Weights of a small transformer language model: 9923 steps.
MLP neurons of a small language model. Each row is named by its layer, matrix (gate and up: input weights; down: output weights) and neuron, and shows model dimensions 32-223. Each number is 500 + 25 x the weight over its row's rms, rounded and kept within 0 to 999. Numbers have three digits each. A neuron's up and down rows have the sign that makes its largest values positive.
Before each neuron's rows, "raises" lists the tokens whose logits its output raises most directly, leaving later layers aside; "fires on" lists the tokens most often at its 100 highest values on Wikipedia text that the model never trained on.

raises: "the ", "any ", "a ", "his ", "their "
fires on: "with ", "within ", "in ", "against ", "for ", "by "
L5.gate302:499471506470506481485503518521481459514460498469453507491481559519492489542520513533549514481474469475539541468477517500450495480520538506518501500508551492493487482518495473518459538493531500472452505533515479457505528535499450502500479503491499514521493522490510526471477504518497500477497559466479494496505510504495508442515502465488474520471483468508532501527501468485470504460528508475507503504487521507464526499515490456468500483507497526497502489440514534498525511523525492489505515447474508471547513505460500494489496496457499447509477508487492449447502490543517498497
L5.up302:480513491474502517435459463498501497515497487515485447490489522498459566558473489506528530474485525499495505507533508526480472554500501497485494497480519511452489476517523539531459451493517454490466525522516549493494493501496472530464518506494492484515501528545473472476482506492509445491523501521504474504534502506504515479498505485532497540485481497543480499475535497489524474494526501533511496482495511482481495542485504512494531466472497525478550500490485497530526489526508528493505487450507486531528538497490507504528475492512454444528448488480548495435495524577572493520
L5.down302:477469472522526523515510493479513529438461489511547505517501505501505434468518510516492495532522505516527525466486509508498513478506499511513481499485483510509478511485466463457508541503490482492521478452466481495510492499351522480487476501463528460483513513501495502562507496515549547490541524499495533486480497512502492494494463489512486498514518495492503527524484511471483506540459511483471483513527517538472500506512497502512460540515504494503493525500553499505495518488462511467460540471507475459510500480504492467519502493493545530491529504504506473573514526494489505497

raises: "while ", "although ", "where ", "which ", "however"
fires on: "), ", ", ", "., ", "', "
L2.gate263:510467477495493472532541490503514531479469464468524484460464462463491490514459527531510500462487477463490517496483509503497479443481494468538545518497549507513481480501461462550535478457543504469469475485512494560509505467495508513486493496529474485474512483471536487485512523471517489531529524516477496459506519517461513514520510536516501495494524517475500498488505532479450486520509492513474494515507476520507485511472518452529507553512508489478521511461470497541497520492511450458517466512498483534519441511471458465550546507495485463529494510494522466483516480484501482486
L2.up263:488497523477520508523517504490484482541478466507471493461500513524467495491487461508525468527549506508456510488561551483518467475480467493513512520548475513529477457493488459537543538478485514535476446470510482486516506450510492512560497519504471512485533494531512500499510474505487507510549491528502493490492493537513512469537504490496495475509500506521516507536499509532461506527485535476508457517532469489499499532506503497490493515508511486512489472437496477520537517466504491508508495542499542488449503490508509508527516482499471511590493516453474463515538434525542483550
L2.down263:484501491449488492483519472460500513463522482463523529479510536523496487505517505505481525476490475461442513490499486525510498493500487491531554515502494521460508506493495500488489504469493517539467514500502458473495540525373460508460465480517482501473501470473515491475481480510487489485469504490491489471511505508530498486470508487526515492503509514520504494464452518481554413512513455531495479500464517469487507522507505507522517476491533493485524480534503496521476476503510515466510486534489497519527501494499526521467552513499502472502524532535506505456494532458443487509

raises: "the ", "her ", "his ", "this ", "its "
fires on: "of "
L2.gate466:493498500451523472503489479557509489484503518544507464508469511500499524494525475488506467503524494476504533481501530495502518486533481521501489531516481483494502466568530491524517502509489499528415503511508495513468534518511499485501462491510517475530515500494499504489481493526505501482549487472472528476555506483502506507495502522548479497496474502470478525510498519513493535554508507552516534412505472526470468430502497433510499510469520518519496477469475526489519510515507519489497471489479528497490537477462496512474508508460472529517478507498533489503544441531518481498
L2.up466:517499468489521494507479485488509498532498516522538484499528484500490541525537498460501478451526501496550527542554541507529526508503518514469521521517493488524453473524443451479465506476480483469527447445481522498471507476477481535505493473445501504541528505496495501506471466522450487490490530460552528453496482497491519488497519539498492505509464480515499493515488474478493511517494489537513517458484508479474472465509505459513527482479518495492519524473480508463495480503479523537508484496506521511496504493446473524485529466527488489547480507505503481538515443486504492545
L2.down466:500498467502493479462503514492514516485488525498513471440491538536487470534504457512527501497521479481509486457473500492475502477505505516530512509504496472476507487527475447511498502497483499525500498474516484537522497486339507453484508502491526530506521525490506477510478500494548504524509529495472530496530481513493500478509465501518493499505466480524494515497484517485449523534451469526483484507465506542502519504525492477520504517525459495487491497475513534482495477501524473474488519483506473526492511518504479478514476489461506499475474526476503527485484562500456472501

raises: "7", "7 ", "3 ", "9 ", "4 "
fires on: "201", "202", "198", "200", "War "
L10.gate39:486494540489519518477464522530503517470507489550476465501496525480473532447540470489505492460493525500494506497512465495448521499501521537457526508496543482520548498483520540547472494524512481512493529466486540508512506459520501486532436491519456476487499488512503478481500503498473478460510457506478515539476509484495507514508545532508493521511501499455479517508527483517509520499490503476505508474537498476525516517494503546520490512461507486495495528508485549471512530557473528499493467452458563492520518516482466493508496533538472524429533515503521480496513516505518459517
L10.up39:505497514521505547474454522542534493489494493487519492480501543481495480440503511530532532464504498538506484494474472513494487487531509544483488506498468505523493501497476510478490497533485494495490542449520510548537487465504453515506471476547518467467487502495477504477466504475518512506503529519478519562471478473510558496526569514520501458481480467500523521476473511502475520495475458473477503546475494487498480515505518486537481532488506465453462510508484503522533550511487524502491465474467499513485490478502456504473538494468461508474501495456497498523483535516473519547
L10.down39:504529486448467514605504505498486506495493501488525541549530460494526489522457507494504488527522504488486468518494490487479516494517472471524481501470508482508526507466466509481484490480501500505520477499511446490525483500405494542498555492481539548486506504489479529535531454512452474543472516478534533454501528509527536546500486484511505474483541539508518527491483500450505514482537502475482489509470473507531496477524497498528489500529475490496518484519508519487509490492524489515511535528516484511566480474504510498523532477526508512510471502518504492491507466519473507483

raises: "its ", "a ", "their ", "any ", "the "
fires on: "with ", "of ", "included ", "between ", "from ", "on "
L3.gate511:496507488472548514495487529564471504476476557487502482503506476493485508509528488503514474486535506513513501527511510536505516479507550508530506487456514454568476487527486480508452507499494490504438485503496492493494510516505512489522505492493525465511475511466511547510480478489497492482495527505455487477522488531524486459511525515498482522469504475487477504470514493445525514467493511550552463505505513553482482502534510462517505477498508536479467437474503522471557482509542464527477500497461480488504521481456524514519470501464476457509499472497484508480510476517482471512
L3.up511:477501477489495487532454567482475462510479507478495469476510454510516485534496477502516495452500523512543489534476504529539533513506544474483534506457469531551488476525523481500473461522467520490486500483527506493511554495513472491505546552490479488497517486451476503471472484556519510479486498522513479559501493501526506520537483514526486495469486511512495548537460460442485497504491456514483495529508555518517489473479523488507539524487477495456500522507493496475466567487532505528465523484493533502514507478477522536523504471527504484488509488511442458475480484542502485519
L3.down511:489481472488514493469536478511500550485498495509499511491506546507510487520513479480508486492544469464518509485482474517480459488497489517548484500526497507493517492511507445484521554501525496511492472463505489541485479543344501500516445455488477489506504528522514504523487492492564500514521529477494540486544495490474480482473518500472540485528491488485531483501508503484471532499475475494509438544527490532493529495526514485490485490506478457495477528482538536476514499487511479467554524469498495481511517502479499491507481524489489518523453522524512483518476523488494491468

raises: "9 ", "7 ", "6 ", "8 ", "5 "
fires on: "198", "199", "197", "200", "196", "195"
L10.gate528:485492489497521511489471485486472497498491443515501435569452477470492510445552514517522469473468502474480527459498472508463490514521468518518538514521473496495517494498514534470512488555523483482483508513462506532536453488493490463500446476514557506493497512513517548497492509474478545481517501491494522506488457462499495513525525495497538511481518490512482494499494473528508522525479496464479504498496480496466542501520506496537506478490485497458521499510464473510521541550499533505486488498480510546467502490481472513528525471520465530452524472438481470511528550515495531485
L10.up528:509504541499539501499486509512502503489484481490507479517466499461484535487518535505504522495469498521520522510487463524485515425512521488480501451511498522497555503500534523530502497489557491482478475487474450532523474463510516455487510477522505513491487461495476532483459489522482541495532520493522534571524501483526513510511532503519465465517525507501490504519482507462543484494506505510506494504562467526464523548477479471491509498512473487479465491545512514521469519512511482481476475498467474506463521479461510531476469510448528535454525518433533524505498496490516518549
L10.down528:522513462483483532549488508505466515483468498474495490507508450520523486533513516522524486538543538511492489512489481484474482554501494483503490498473496502548504475519464488485497487503494483525516498505540502501480485493350480516498539523482513503500465537473488505516538467528459494524480518506518484458502525504501491477497504486517537489470548515457517465478524472472482530486474530515518491503489487489540489489527525508521458467511464455517497482501494511472484500508506465502504507488487496474525505470479486462546541504477490499517473509545537473496470517503470544510

raises: "States", "States ", "Notable ", "Nations ", "Kingdom"
fires on: "United ", "South ", "North ", "Los ", "Philipp"
L11.gate330:491478519558518527439517472501512462473465513497453488507481501479497477489492475498503515517485505494495474516489532506457481505495467499455490520451545505507490461516476495520511502499480484509506498503476507537528478450518477497523521489476483489493505539531541523502514496514484535505488503474499482528441516505469461479470507523488486532558493496513502486524469508479537498474481475484550551494538471470486492542530477434561453496500486503558522489524452480505497477527479532479470498502529491487489497476524529550540502500463483507493505527532472527463470503524510460526
L11.up330:491531491524497483494559518483516447494503491540469494472515486498509484514509518517458492553503459487499515513486528483523497511507468509474505485417512531517465504513502528505491492470483531529508454503482494533474519450505494522523463492499492469502453514508512545480508543501514495499484540498492495476512531525531511489487500478544480548554485486509499517527481517528505480475476489507533533537559504516494518557531510527500493542479499511517469466502490481490567467536508504454523492500473545562505488463505508520492498517476517498486499496512502538551534525476516508521
L11.down330:512589476498482516539528534484533517523485498494451496479448489527523493524508510484475528525495486489475522522469460501495518486512496521482518512491517503525483470464515459560508482483496519478512484501523499502506513525457486533521485509455457462480493516460474483486520468448475500521466527520498505503529504568511480487460517482497530514464479492532466493541456510505507477506479501502538519529481538544480541481524552485545511533503504503513523488497470544500525508493515476517478488467483497562516461511484493495450498498496519495487504468542456509519495507480524512523

raises: "the ", "a ", "her ", "an ", "his "
fires on: "by ", "with ", "for ", "featuring ", "against "
L10.gate442:478498477533455487466498523531500501490445538501516478482458487480448477540503529485495498457485516497517508502510503559506475495560496486521492533492487503487463458503497483550489512495500465490483517487489557492510508525475535474461450466467477508509491554551483547539499496526511499494576500465510520501516513517512525497532471509505532507496510471515520521531525468444524501511459501495469483513531543546524505543523536493475523500503499468473475528473536500454480560478510526540464506520496491488506518489515481516516526478517526494516500529492547493508516520511517501465
L10.up442:477462506498494494490510532509513501492509520518449514513524533467481491509515518488501530465484504499530529519481513515488482496533525514494525477464468445504485438514466470479464459471536505467459524526513526524465527509497537482488475481502475526488474537512455474529462537515485498491502540510494446481511507502520477504514516528489483535471525475511438489484517442493529512512487504527525511515492507508500501480552494504504523518489493491488497506500486487520488515501554491535510480520479476479523511510517512501535546530481480454536490510501487492505491525498537508508
L10.down442:487471453492502499502496489493472548494492509511538488492491516534499491525510471489520488507522486515530521460481540563506464454489515477520537509522568510481483542531490472506527522480490497489496496505521495496499501510381515501468459493464523529533521459467517537511470507524536506520538506466554518522486517521486453491504516473490511483508516501485532515504503550496469499495468515479490466532514505533503518481532518494505470503463493516495500503507531524484496526488479506445497560454520491489484496503519504506535475479492554529550488518466498490517505531504462516483